python train.py --rope_base=17800.0 --init_std_o=0.0416 --lr=0.00554 --grad_clip=1.0 --warmup_steps=200 --batch_tokens=[16384, 32768, 49152]
MLP neurons of a small language model. Each row is named by its layer, matrix (gate and up: input weights) and neuron, and shows model dimensions 0-95. Each number is 500 + 50 x the weight over its row's rms, rounded and kept within 0 to 999. Numbers have three digits each. A neuron's up and down rows have the sign that makes its largest values positive.
Before each neuron's rows, "fires on" lists the tokens most often at its 100 highest values on Wikipedia text that the model never trained on. A number after a token or word is its count.

fires on: "\n" 70, "|---|---|" 10, "\n\n" 8
L4.gate598:507480396429499472514518470448518498528431578481509541428497485514528561476535470478454480552423507442494532511506486529560586427454547456503572531496511579483490479506452548511503525459479498503423550486480496383369472514409479508563530498494613588448618566443530549484480442474515415510
L4.up598:486517490477532460492528461461548518575570471481413548495482483434438582449482509446530517431492440519569531511442473589483534432548450476528576531480519521483524480457522471504440393471493510592534556511528438430468585642443480527477540505550525523501542459430497450518421440438450426464

fires on: "\n" 41, "\n\n" 21, "| Loss | " 5
L6.gate293:470572501431420436549620494507473436556437518510480471420560496565551506511485515498460474542531548620587527484467546585476463513424533466486517560509494504536484497480477502542493526514499501488417539514431517498571426448476554577580484529483427526416497394529484499485509492501496497540
L6.up293:488569488373516449560550551561527548500473476458471446495554397469508430492560583548468445510602514587512449458495557576422539532495576530503501508440454518463457434473479574520586460478505537544489551558398501509578474489462521526513482471455379459403503419526448501439520451472588553488

fires on: "\n\n" 58, "\n" 42
L7.gate57:502573444537421513550517501522474526474454491407492573519480466495501562538522511456475568516549427576588468538548427481581583520481555552524449462416428494568479481560537457557574528445456471523468528457509452505420413615520638529485506522589460542514507434462525543459533544594465463549
L7.up57:541552431565438433470493482582534461434567452522538518438604551503596551521527403478490475479470495549570382478536416523508488474513549498453481459492351486534535406498501506544508562458440488458467513566509461457504410585551626525500530468520442433407477498478426538507508475454511531522

fires on: " –" 47, ":" 11, " |  |" 9, ": The" 5, "\n" 4
L6.gate356:578565555530465482596553440474471421531527420462464553552417472512468440459489580494471429448502437482485445505398423529484402508551571463558485509518508494564521466555436534469518450523561431452541476506500450515375474565547507526575471392525545559482562453540522480514460516613563482437
L6.up356:563485458492546523545504379448495545418521489594492565525494398512480417541522551393497427437496535504559494459411485526449411636528537525597493496464541575516471451556497447519462520506462441439536420433505491533376487481576575440600521429543529459546517484557515538583499527517475529453

fires on: "2" 25, "1" 18, "4" 9, "0" 7, "5" 5
L10.gate415:423526531440521550534562310478495527493632480606497503494361456414576527484497545533509466450484526572480496510534538484459522448516451449510434529516474529500422435483490461535540494549469491586517484504539507466540532445502502541553393595583540487521473435475506474512535500507464535587
L10.up415:534436478489533547541476459510494496403570483538495486467543457475536479493496462485504501524468499478517486503464517504533522465417407455452491472598502498518509485532508530534492526494424422573513491506559449503501537470448501488566506481474430400529548582489523447546488423484564335415

fires on: "\n\n" 20, " is" 15, "\n" 13, " It is" 5, "022" 4
L5.gate767:523493418560516452467493601437559475435497521495497570464529487485544475488449439519485495488449467557573479617546568448548541475503500538401528525515456555441496466537437519400420675542490405521455464471453499483387510541447517429506524512472465387508492548462588569502605457553488483468
L5.up767:442549466530456417506454440479516500525445565479470566458566500397591499471551477502501482446563490531519462528528489501450510508462591535466500550495531521482482524579430555491488474564443432538455555388520533536437441562535604549475533482531465491436557528441471511482446545515456389398

fires on: " | " 59, "–" 12, "; " 6
L13.gate605:524507438501501402456516481566501576408493461498523490464518491432528550499495514548351504518451461492418559467435402476514549526396490416402518490458439532575437555432387530455409543459452472491484569499508469415484553532398513529557564553459480472622509531487536464583563508505451633435
L13.up605:459452518471543426556421492418622518528518451493457507466541454575466473439564527513577587485529498541477524533542508510463563490539497543488465549516442513568512519450527407487494487493465502567541509421489513496532532628511480469482504478344486414479504493452521456386522502487474631434

fires on: "\n" 75, "\n\n" 25
L4.gate73:515515436490469608502525425408449532564420485503420585480424478461535507571454551527540532491504571519600475543497491465497512496495444463520469442485554446529438429516487492455548554410504514439463529509438464396447515503476512461458483554532408412460513451489527482466445581445526480432
L4.up73:516647543539552536419453487496381522487500458429539468519423433525561492540467498484567497552408462536500447554553465426450419433515458474447428484495510478498472412581490499490528563534503551474449412482464442466501507544402476473523544529536424512480433461399578502454515560529548481540

fires on: "\n" 50, "–" 40, "\n\n" 6, "2" 4
L7.gate307:434499424520484492466493570509508530577589618458577413465538518413546509559461534478514508534489360550512509471532508454554434462492570595519478529451480507475580513527534541549482471533590536521478522564528436485458555480629588629468529520641562533513448462481495496442549503395485626567
L7.up307:495560414485554436520570457576531482552492470571497471593514427589487583482478532484441469561547453503438513541486488549619453460493476459617495437487449486524536518504455493507555487530584510484457480547493454424558546512573510570503513511467453530542422476536433509485517532459504450506

fires on: " | " 34, " du" 7, "u" 6, " de" 4
L13.gate272:431398412484566480492549512474545473388516489553448570547612552439497536522508517469515597491418568477467511494395488498435510562518534466441549530511519434502530598523448460486486455533506490488393533559509507496488613471496539402513361512472450527490558570599567446510457497517498571514
L13.up272:421424560505528503569463565518507556511521467434489555538692510464506468500448483512463615454471565446468441512530485516435498525588540452530533561603468436546550514514535512324516384488393459509461534557508454577466492478632445458473437512454505513502498552472420527529478520522438490579

fires on: " | " 18, ", he" 18, " |" 17, "; Label" 11, "," 10, " he" 8
L7.gate134:527461400498398539576493512520545522462555508382536493491462503495437564460556462505466537486493426497575541479491468487486480449505460560490495546499492532535483582432512466500521436526432509579486483460451399499536488515420469523515455458562537458516592465567578516412487487493481585543
L7.up134:491525458540514490530412517483564503531524469518454535474546555525605496536485593548642563501515490451519496475532547500470441579488532429497484527501510487446588531578527420466565544458552559387660496535513526509386494565535480527554481534435491438522501482453467491487517464539466506465

fires on: " red" 13, " Red" 13, " gold" 8, " black" 7, " white" 7, " blue" 5
L4.gate537:496520461513499456529531416430492430435547480491471544584430520486523489446532515467481553422398467536535522553558490515548473455484563554490505531551567524561510558442531511537373534471483533421525502541516416589551462457477551501474517526538422521488529519461481564531420505507484521407
L4.up537:511479528450510528481549437474508487426499508449533552554440537521504483466521572470477519437441477512489498582546490491499457490543602586523515554582561507559524526448498524534387525493486497435522515547544515542540509448444585503471481546509464542461582546487477493507413462535560499455

fires on: " | " 46, "1" 31, "5" 6, "2" 6, "0" 4, "4" 4
L5.gate537:403495497558509491474457502488513531484510487495492500499425588479554549487458524523592516526463419485437526542501454429421352538545503460458534545527494603511507432502402555478522470580566505571483564488520596532471482535558489567525415484550482566493556457528549520516471478470521458488
L5.up537:455477555484509455543532443554475557486524432543507532435416510425493585477448502477507597507558558443465501539472515480461520484578482521518526530483492496523532447521486533509452505496475496613503521437451496546527481503537437594533464527557514500500560628465467457573467602558462495515

fires on: "\n\n" 50, "anic" 7, "ochester" 4, "ced" 4
L3.gate82:458461518458620566542489410456445524459456487549453573518438444457489537399490543460586489429396447398572515466547426428487435521497520469549470510512470601507455557540543441481468544518468457450494546560530451564472551602563532554476409493510502536522505472528516466473501520569539466449
L3.up82:417558442509558423528454466453463522535494525460484490436517464450489527457486487488501502578487445468582454442516463440554506497515509448442517458444466516449400420585429501453522490398448491530579559549413482537417561514512417445443639436391494408493420510462494606525504489544486553460

fires on: " A" 31, " v" 8, " N" 8, " An" 4, " pl" 4
L13.gate320:445456590528529529519490453483592400496490494432572419571443441462589541497487429468492547540512526443485503449461499475414575476469572552437437529494411542589473479425545538560543473463471453424517508514576435551363559493542488476518573531510552527465589551459511468415510481461575459496
L13.up320:558468523591506463528435422466454525490586483452613561467486463418527369517588579516504475546585551477519520514488520405462537407525506444516583451442471449498561506436521482520473429497544513477530509475528551501459492474394523441543604471498497498526499553596436544414461504634498518444

fires on: "\n" 48, "\n\n" 22, " | " 8, " major" 7
L5.gate558:516506581533488519501432401484517515492494517534418557521546581526487452465481523437464437501528488520502504511506498497505509482485434542417512562472494511529402529447461598520490465547373481447478463492538476522523401521454526582456530557510415476448496603447507477497515417439559529473
L5.up558:553437477482493588466472490476578413548437466525493447558443483447480459459504485539414466494485567460536502572527543476443467546530451430446627465444511404526456522503520637515427414483531485569538517398473544531541540567488495383492586537479508436517458515498509466547535448525589501467

fires on: "\n" 94, "\n\n" 6
L7.gate230:547542513482464431489526553541548599489453587402471483416513458457517543496475545512489532538420511479600467491464495469450486422570529604564471521502502533454501421537552539486447548433502478408484496487498503566522466567486575536401546517473479504482456625494514600459510479429465442431
L7.up230:406550409490537414461435494506444466581503485433515443434580492568498478443433520481553442548595429609516536451539560447563594504430492598536551489474522439546522485463553511570355411497564492442396496537522490517537501443549557544486431478582463475469509399518456461420475505482484485517

fires on: "\n\n" 49, "\n" 45
L4.gate188:481523512479402393446404503514502462585522466486579534432520462481533506460461438468456505512431547528462455513546440428422400458437535513469535480549417551504488505543452646546577573481545504431569578370490546530489470480449573580448516522510419453493516525502473513452509525567513464452
L4.up188:318585501491500430493477546517493491507558439402513611472587427359527498567504492475566445497396474556584443553514465470515466489494476529452537381531473542474522448529435593584448519483609371484535529473529408516522533520483540568486434490463418528482489447454491454523479491531441474402

fires on: "1" 36, "2" 29, "3" 4
L10.gate462:446490445454504515526497484481473510473551546449473516497443441585487452468429473428519446489559462456511466512432442564536458480507443578502456445505493517428520522494527565579459485437453489510500473515559516469465469424516466494530492493397511506497539449530504552503483550522485480491
L10.up462:544471352373512557616506443514533465526535562562515456524467551479497552479559432434563431472434485434467505579370486490529489434493513500470516416479447512500482459580507555538497468544512524470491437497521504476468469496431467534576546542387544499441470624532543474478460572472497486489

fires on: "\n\n" 70, "\n" 30
L7.gate557:450585472443458473487484510508493461490520539573568500434479476427574480508518518481477449559527470502517544469437611455541544491448448447546474548526473551451441548476470512602507407510516578397526528533548612527466483546524590567578510508458508407445400375536437540430532525490564516524
L7.up557:514635433541532377429593551534447454522467534512487474406454549532444514577501498587519524506557522505569485482422594495490500472483497495458473520527487519433434473498519484586604478367464501420502504541454562470501451487494586532499542507473411466497451379531449550439525523512440487433

fires on: "\n\n" 98
L3.gate627:435459440513488458504526403472556523534603507473482548441571482506454470391539438491484460502552529480551453492532450524517518572592528475488514550398408502406455500509474444520523464512519505604505540461569558502577499539475503549503490399435523533532487552482429579437539413554500496482
L3.up627:515477497519411480482532495361501521510519554515492507488497463509547512468492472527530496470605655490553466560512491498436555546554471464590502503440443414488451526563541489542559454487510514572537491496551608486528517589605498532498576518481523475520464533545438563473472468573472516432

fires on: " | G" 24, " (G" 10, "; G" 9, ", G" 9, ": G" 8, ", where he" 6
L3.gate359:516546468605485551456455437501554499474509482563583521522472399512493545473425562478444551468402448647518492590486470481460491537460419384517465439534502644515413510483489507598493483498545461453418399483494502482510521519486500507516451429393439555510482468468539606508488470568473509403
L3.up359:517491460597524559361460393518566515453495447526615485466525401559429505467532576534467496556435431589437491501436519515517514549492460374532484492471485581509506555486469494513536484488507479430427440477522542505550504525538499439495473487428491544582464440501586615473452444572411497474

fires on: "\n\n" 84, " | Episode: \"" 4
L3.gate339:477444486500468478535471470544490506501567527406515583549400517605491476566451468520553487458443520457428491513476488372491558526520521482518570581586579536504493479450475379456488557454494473518461436512497506469596498516483444358529553454474476437467500500468486555633478433485493465522
L3.up339:409521466550512390496482518481466452510487462491527415569418518540536479503497453555580559480471506512431488493516580444387473553433461464511477538628515573522524597487521516486499595500489424475429522544476598475563495523499428415567551523407485400466522456576458552565509530460449549538

fires on: "1" 38, "2" 30, "3" 12, "0" 12, "4" 6
L5.gate268:505574549508455482472573522456468472494494573562510573471399451513548464428533528400541502487620452429429493547513501506385531423579403563461538534510528533581485402565556463376502494589426498473534522509531541534467494459592515605580403645464570475514525439555485512493460549493550441518
L5.up268:436542484524550570458520518445449558482451527480516611501481510537514521407519489530515458441525516437397522528484497524463486492529551525501486575555517511570534431480536601534555507522432532553513500527589534470500460441533539562523439644550587498528538538559433482570409439514505480493

fires on: "\n\n" 16, " is a" 10, ") is a" 9, ") is an" 5, " is an" 5, ") was a" 5
L4.gate770:537461515464525442513516442463485444515509471438492507531507394541526467484420494599415489448453472509657551525496474567535509447505503536534498458513535452489462577489473493570501561496496465538467452521497272496545494537479448475471544482544485400595489479446541499554503525390472543575
L4.up770:441441488527523513500555507572466532437520499435457508495462424615517482436530606563530546574568455455577449526464474476497456479423462521535475497494512504481590509420431554551501471565515487435407574565503373524452499485518442507548446363550492397484533545492543528509540488423479475467

fires on: " | W" 33, "W" 22, "| W" 8, " W" 6, " \"W" 6, "- W" 5
L5.gate487:429536536453449499582462391459509406533563569523484510466523408426497469602506464466546564502461486536493513523448476412546523469469509597472518457515565563401511452643475477479510500506385484456391531456544435455467564508490484515594481484442467525508487540441534396537568459496493522482
L5.up487:374575489467483548541474433511543447548582615494440460525526409515477473529494474483638482502542524536485512529480483448529478543454591484381454454530602499485507404677480406465454475502512440488434447516534489454410549433496522475588459504519360517492526465459480443560485571550509454500

fires on: " | " 29, "th" 26, "nd" 12, "rd" 11, " Third" 6, " Second" 4
L6.gate748:418514462485542477523408584475443376515534537600526539526472405449574494504513564411499459457512481532542479477510428444457503485486547432454542516566502524373521389456476498536580528445472390462473492570485537458483497547437519397534515507485400570457522504410545435585473490504520451437
L6.up748:462566472523512477535460439533550485527570430507512406501389533485473442569529508417509492524457488508527535473465486478580531453566529546556512495461513416440502420544484503537478548456606564652440374525477401506549524469506484605464521454513458443510435561488488539520551474497502481552

fires on: "\n\n" 40, "\n" 34, "R" 6, "M" 5, "D" 4
L5.gate780:545570532523524464509447553373406510565555454502432487549405545494558560598517440569575492496401499529595502536499499524464506455483441515513440436565571523497408534518412544460508541449508429504507533557484475472531448575453519446460459490520410462462492460517584572422516493481530502503
L5.up780:544552451545498449509530450494473514548516466410524482513476449477494539632465477585559545503504425549615494595495522484514500440421469491458443478493545492511469514555507505421566437477474513466511518534477464473450422568451545516525467510579483516480491528541596551442504489377573525466

fires on: "\n\n" 100
L2.gate378:450519504570456446534482522499490490540549498480446549597460484496482500437432477552544425427414422439459508560465447387491488593505451407493542576556570571517464483459465511581459442462503447586507394529531525441568531535482426422541450434463411496500548359555555546554598469596494457491
L2.up378:435502489562463479486443532476455567533507509572396495538508471515509474515525471547532473505456485462458490507483529472503501619491505464540486506552596553531400536534515505554427511565532365602555450583530556478502563493515459407527452479435395518448562452523502563483521470554551513487

fires on: " He" 22, " It" 16, " It is" 10, ", it" 9, " They" 8, " it" 5
L5.gate382:555572569511473492546559461417454519531477483477427502420490462440438553456537512535467470484444455593605566565484472532522548528477555487503566505486481559450487365518482576513577537526594459378459483423445509443533570529523514431553471464519444546398562527529500458527467413509551456387
L5.up382:533504598520513412538551484406496467456520512456399519440432471407490491528606518563423474485513510455562561563478457524478552510519493498471487466485476571487492434549482551544597503529496515343466579355419551471539520527502563465521421479516529554536563535477507493512478386442472463512

fires on: "\n" 67, "\n\n" 33
L6.gate444:523544473521404451508538431529539631551563532545514469450425524465458479524495512461426538545517624505515535455463506482393521527448547549522508532429471503457527414546504447484550466468462519577443539520407528567518463399453600593523548469432516527465558549469476512524458578597492436467
L6.up444:505541452485518478495453518476514454493478448479481492517561526466536577454510535442520494556585507547469452518525456521547523481478501603540520413490501512503509514485550489530406580584598511430542537571559423550392436531533679473491524516576437537551500480513431445519434449521563534538

fires on: "\n\n" 71, "\n" 16, " When" 4
L5.gate714:384522529527553421544522520434492447545578610542456517529457514492465484476554525478513475517419487565602467472501479391543453558449514529528556512520613604495435512537441541484499439463488435477468532552546505466531512474377536388548501532470521554372528471539472493490503488431531451540
L5.up714:496548373584450565569481390488471528469450457502507546469408497469500480579503511475567459549462521542617509516513469506549448493541477549491450598489522546500440571573456574449409512448363425518566569485525426494457548515488643453586478480543473517550558419596414513443465505421520535500

fires on: "\n\n" 49, "ing." 6, "." 6, ")." 5
L4.gate377:445468536574491357475516530596446495487565547546545525496549457585455490478514518473478459519466473464579496476499480497516571573509566481510498471506479479385479486514493557560501555481571507631547571439480496476596488495345450404499456479446505538556469547538519492455537449526506466445
L4.up377:495514429438541429530613522460454482561538627454491575481561504566417464461469499544487446492543553484520573512525534606586503496490617484487519497536500537456517477554476510472591459494518511645530482485491478432539507501400538355509522452505556439496473507520508520485463488489441468521

fires on: "1" 48, "2" 34, ", " 16
L6.gate15:391443476492513475521546555509480492533481585445519483525564496522547532613501584422583421507442501498467528463564434409569412497508408529465514466531494509464474538556490551462518477537496546501442516597506474469534474449501406456577473449443471401474467443518454449451565477519505586547
L6.up15:487504433560515584583526511492507477436523522611468433515554448527505568537450474546481525471541460544473491583525553469525485504519471488448448582413494477556461550554496425471563472561473448459497462452520434516470441567518480575517485581452464479536509504517546480473399555494489468475

fires on: "\n\n" 29, "\n" 28, ") is a" 4
L3.gate499:459506560507493456602585517470433514621528487430524473526509480510635545471428543606554503448459477556629420549487453455485468442539440473530523499526498496503484480572464469532480587499500474594391524462459392515532550535479474479523544436539443507435508465453538544532515547438502555529
L3.up499:461480556471466537555499558503473561477480506459563485480575499517640499443420546524489532460489513559523443520481470470454470472508476561460515537499533437487511503531504543558447639499565447529442573451571353470509554487526466544498479484526517493469494445445551556513528541459470588482

fires on: "th" 31, "st" 19, "rd" 13, "nd" 11, " Third" 8, " third" 4
L5.gate824:474552538466552514620546495536492566482569504481459575567544398496553496490491528449406452492491507491505536521551596485562501436494543595445497535508482483543502426547489549606475557465506527583480535551453495519530579453445526603554527526431533575347505500460515550460451436581577437449
L5.up824:457520361542485486462541483510519494536574472542523486456501425452525469578490394352569500527422439510544503444432585495501417406494402549438526514542621494478502469497436522503539420453554412539497444603433423470508475458576449433469538550552487484408453512430489505534491481470518614472

fires on: " | G" 27, ", G" 16, "; G" 11, "g" 9, ": G" 8
L4.gate324:538533585492583625515529401552509504543575509518470500538495474564492509477540612461504515425434407482522485527539512492421664441511377462469451423517480505576526499501496416464435434490502532486512483444550497496512588451494590532547419490549466503530508462511458580480469489516519430474
L4.up324:513446404543558536490517552514594384548568473521565438431489423590505527505576484481448471473417466527451544532448475591490587518464509444490475421529548429543406547449471510494484459527427518533520500473500492466549442476495452419537487549390458485451512443586466604547517507527508538477

fires on: ": " 20, " started" 11, ":" 10, "." 9, "\n" 5
L5.gate301:514562565607458454456530503421477545552533506415464499496463455477549561427568545494534548545455540462409462458428454552526407529481507537474476423507492590462408500496493496526572478484484474466551566500382492586402514478443519427551445495590443393515431561420511563464484444515499489382
L5.up301:471458547486575445559463521504403528543520546524454519537536468480448450543551460587532463420430553483574562465415466481570508542631540502448455445571451462436506473517561494495576402522509489531502498470466514410481602445570451406533464463654540474521429561486514533443567547424442558537

fires on: ":" 34, ": " 8, " to" 6, " –" 6
L5.gate789:621564483633490467550517434456504503546518580490543565493450480444481458427443539446539509562498453500503630477486475456513523500496554496503542541480424538498445603521453500516492535480527454407431400544488403607517508534559493465482554403502456476490611415427487414415596567527477420527
L5.up789:531512471599580515562473423427462549528496564521499574492380439391497495486463454464471527481476524484473615498470433458568539514489571545536534475495434574493432569552511497424534483570480444435439480408426476547521534539584482419571404473557541540554510520471549506463553527506458472563

fires on: "\n\n" 80, ") | −" 7, " =" 5
L3.gate614:503478472557609422529506514506434439557468564436468519574431500534426553513452593464470533440460394494487525570449458460437459496474532557460457499467467520564457616466560562558421455477549474538447489500479422453635514615456511525504418409571480447450499476442502402564509523379442469497
L3.up614:594536480556519533430547556506458430474464544470496507519508439548579498446377549458523547465455479580561465492469544570466436480438516498426500516464561509626524590515410527596600533482596524457391601389570392461544498534513510561464466528546514430432431447487498455470561495483464527455

fires on: "1" 56, " | " 24, "2" 8
L6.gate224:470498517425503525488527444404453505499557506499491501518411577479524493459525561554531527445440601467438531503520426545463525519531454494404560504502494554598504390543513512470429526619543458467474470520477534461482455539455440580553448507420461514475534597519533510555508612507543484461
L6.up224:439499500459468452470486441447509466521507431497512500637488580541501528524500572489456501457494587521409517529419524503402495563518466481525489482465421502538472423462424606483542515523499441538514482446463577500582446498515448524462401504517429541459527596500444520511565540540463542473

fires on: "\n\n" 71, "\n" 23
L3.gate315:474516477505457555491513469534402491556550499537544481499530463477493564496484603477439491530481453496492572491576495435538505550473480423511598501513509548527561430477495573456434460491597479491418522536465502446486469487472528617424536510553509485374517555486509437439502488496500402515
L3.up315:510602409474486598511502508597498555507456484591504527484486501527474495401411582544449465533526466515504541504508473568532550510597508423500557446484466619574591461473411513485467446510550452576414547470440487439503489536566577540442560487529608541508542493484415442456494473551411432573

fires on: "\n" 28, "." 12, "," 7, ")," 4
L3.gate437:507482561443491421472453395429434477479455530369458424401581535510534520455497548416428474600471476512576573480512511559530447431496510542588475525479571448514449470528452569529493507510483476580450617461533460517541443497605579561507445556482472555507485436557503587427440391524509483523
L3.up437:541552557511528453495448536454453476555497516433446453463562488435524539375591565455521503517504528550480569469506466518521458479538536546565497549579419521500504437539479624541602521499517471511420609468504452441502460421409528602535462484452418553452528500628503592395502384437489539423

fires on: " It" 15, " it" 14, "it" 10, "t" 7, "s" 5, " It also" 5
L6.gate424:540527557505577406463469535468509478565540446531461450440565439447417487562515580434430452444487473535433472542481507459461492507517597496480531483460502495472440501542498507570521492516499472555525448427404526541387542601461510443556527487488555483459478643497535551534527562401453473478
L6.up424:480578582511418469475550437464541513558497490635401507528407490429487576431592458566512506369441488484478523494537482483423559471550500479468540493508528556456553475526556532396584429469586446380408437500438469513448528490603479589468480447568442523502501535457502515555514473547575542512

fires on: "\n" 76, "- " 22
L3.gate222:597457464539406468395479518581532513514516495496542481461369412500476541485525449459518562502499530506503478524430548441475426471517513577552551480461449560396647568588444557475600420487474506514456442546457416522493497513513549495508572521436529526446514479485452497434413539486554481490
L3.up222:544536481449425439549474554482537438568537566518478506470394519572456488456559495556584558436518518439569463544556559436533533506494538562466505355498458527434519543527512474440522499570448498424445493553534366591402525547472631480527490467468531429484510490478407505534483543537592534417

fires on: "\n\n" 100
L3.gate304:492519361481533453513424374503448537558556610403367531451589485589456488446482461509393432496504545469484582557553398489504587525569584504456558495466547467421455411499417547541424509409504497557508427465667552535620498508490567516476498532463470463476488489461428523446494519559503467475
L3.up304:483524531417472600544570530494524481471427526528493509494502546588570462395465578637529511481596494531540510555528480567544521584564490483480600460454444495412431524524552525552455438534548501584506535436442530497610574469417442395422482535479530513519497586525501481539580564552467453511

fires on: "1" 38, "0" 23, "\n\n" 17, " |" 15, "2" 5
L5.gate556:492519469522543552535536487652552517529497459521501545431489622566503491560450523453466392472462483549466465439548483527514526519492449432440579497506592462496441495462522425560463522541539508533512362584523529499602461465445446568513414501472475481447550437456441532544512464563528466457
L5.up556:489423498482460478576478479431452473551590583638482375438479561478486443460543529565498516471524510479406540469512551486484487483660509539502508507490486582508519595612530490572605460470435509475515587497460493500535518521493501501427511405469419487476545499510503459486531601469465548479

fires on: "\n" 100
L3.gate366:518467510520489517425535576498487416528517512557567469382518516601479462536513436520563495514657510513573493608492476473511587538431454494471431463455595626518491578437552513567533520490534484420407470501559522506471519612516446512434594592490524518474505469472580429425474524465531615441
L3.up366:493498504559546526492484458436519468532554473515521505409459445538415452461535471485502498515646462491483477479553406527428562569502581461428426455496494559545441504443512537538487531553484504541513352395503538587471567588478486530408427487446483570540491495471474385539488491518479603439

fires on: "\n" 56, "\n\n" 44
L5.gate200:528598506471470489447506485513460527451529577504478624533490435448529551549424558422516478518486545527543580578453533486487481532464488518524494408500472545440369476531462432506456468526512475473433479431574440532484414535496620557502463606551433574473526507536436499526530492524548450460
L5.up200:497548466527476449571474608487500541479542497473514546508514504414520582521479541483512468564532510527497499518445559464503486446540521528480406405478474561468415431542483378471453496490507494516449557463536403507400417575505622531502538575594471488555425476462489544591537531531514524518

fires on: "2" 67, "1" 32
L13.gate822:422465468536478398517586373466408468491449518478529474451489531473555504605398522493493503486377500480513493482472487443472455493483469435473551454508373506511435499465566587516481477579492486506442459467609503471429544478475524529502491460456407462600541498475556474439463436478567498461
L13.up822:434552445503473509488476486483531526465503531429448527564484372540471452553446476494525476485586454471526488557507444464390405442561582562497522512550489482553480458428500502445516521484447524603431417503474478568415480504517406540574475531462422578589459558458495517511469551510582428475

fires on: "\n\n" 55, "\n" 45
L6.gate4:509602400516467440498482500517481569488459500470570473497521505466488486569463554467537523551507529569610521473419584522492464480443516493528431531500483536460475453575526457598507469396513552420464543471474511505429469491561641615519528560527472529476492411585476573442532531444475505475
L6.up4:481596440418498484527484504530535530423468571517484468506493488413455476492447574458483438621591478535527539480448545461511526526550427459498531501508471496405418473511480521533483435461474558468448571409576501493511422502596586615473496582564491486441510489492388514444550444500521522443

fires on: "\n\n" 63, "\n" 37
L4.gate435:494541475528445427483515410562528490518545495506529476457563518480572556480540497522450440583543509497551542486507460519508519491515556467577505437541491530417491462469443406485616428459563524523433564420587499475475494537546561564514522486532437499443514483519408556461517426551528475481
L4.up435:547585512470427424385497543501508482472469533553538453519566556494541495482473498520439451485538576504514493527492470511462502492505553477525519472536461446441502432483457591502577425447509537431515556414552527485500498586582554556491633513488365474467440479557434559511523484542527470383

fires on: "2" 48, "1" 20, "ou" 4
L10.gate609:504521541542477535598571365469535480428497436482461496526396527514459538432437353421403427486476480479471452544561438499435540505499499486503456544511447531545427478561518502403533460478463471540579468469599487534552439493455544602495477551520498498535425514502469548529481505486513524477
L10.up609:459508379506415610487437423517543477552620472537470436572549550467465535391410443526502522498470517541489472405556454466564541495488612460476475438496578479541447492520439475407452443507438452522531516446528395525469507499465447544458599578480434417575563411411415508582447459465563474448

fires on: "\n" 28, " | " 20, "1" 9, "0" 6, "2" 5, " vs" 5
L6.gate758:452491448534522493518510446432533540458544497510467550365468479454495575486472461429439540402428497430539554503488399529542527474525541439520519468495478512542480471554473500526533568553539480447508502441442396514531427477404538598466547456469455458558568467499492555539588526443463496421
L6.up758:467508512607487465551480523491603446543530520517433438447584501549443484479566523368501534430450457517508394517421386413505485423475556525576510529524534518498447453479507479460576506505466424498428551568451523498494388455517534577488546425472425500537523508501461424519480479541456527447

fires on: "\n\n" 84, "\n" 16
L3.gate466:521614426533494472456589525489580525516440475466447389513613560511584557510532514508435495502492446620548528568550528569510475453467484452472456562471475442476458456507479544522539405370573523518405583542528548467599484528537559609448506571567393503432497540574490502388564459418491514476
L3.up466:532590420471540465489536525445488576508423490495409441512563621456495542491559483515503517467517494574479521558494606558486490465536513513475464526453441485474458418528417567535588415395543470483450559523554517468564539442543544560485489607535406459452470492552469515392568459561498530465

fires on: "\n" 96
L4.gate258:513540444555550457461408464440538431505485535488542416484397406554490476393447438556542565564588461565528531553496501551557492559576482468449522468493511525581484489466486474469497438508521442505527423405442472511513555532501454494404441503500486465492579526499469402549623489468429519436
L4.up258:532524444536487531469546531504563469458491504509507448446415493540424524458499444566498581543616544557562568552506405547547507539499492419546434472482520484561443571429547468527551506536568447514448551533455552474433569544450461466452497586547462595514605453499519382549558523448507598517

fires on: "\n" 52, "\n\n" 48
L4.gate190:459596558528515458487557557441450494520480574424387444521558504487516516529438565448598519471502472554624440535514508474564480498347508429380494475555531506480465474479470536455481519438498523448465481565418537501566471557433565435489498546563373498431544409477533503461461427422487468412
L4.up190:516511532531515533481459560534443520537491532452432432482493517445506549564415509443612513489506470548547492521556585498461506557458500469414489507465555475533354468469536535439544534463429523468432521496385505464540493511376511425498498429483428414488561404508507552463512448449489504493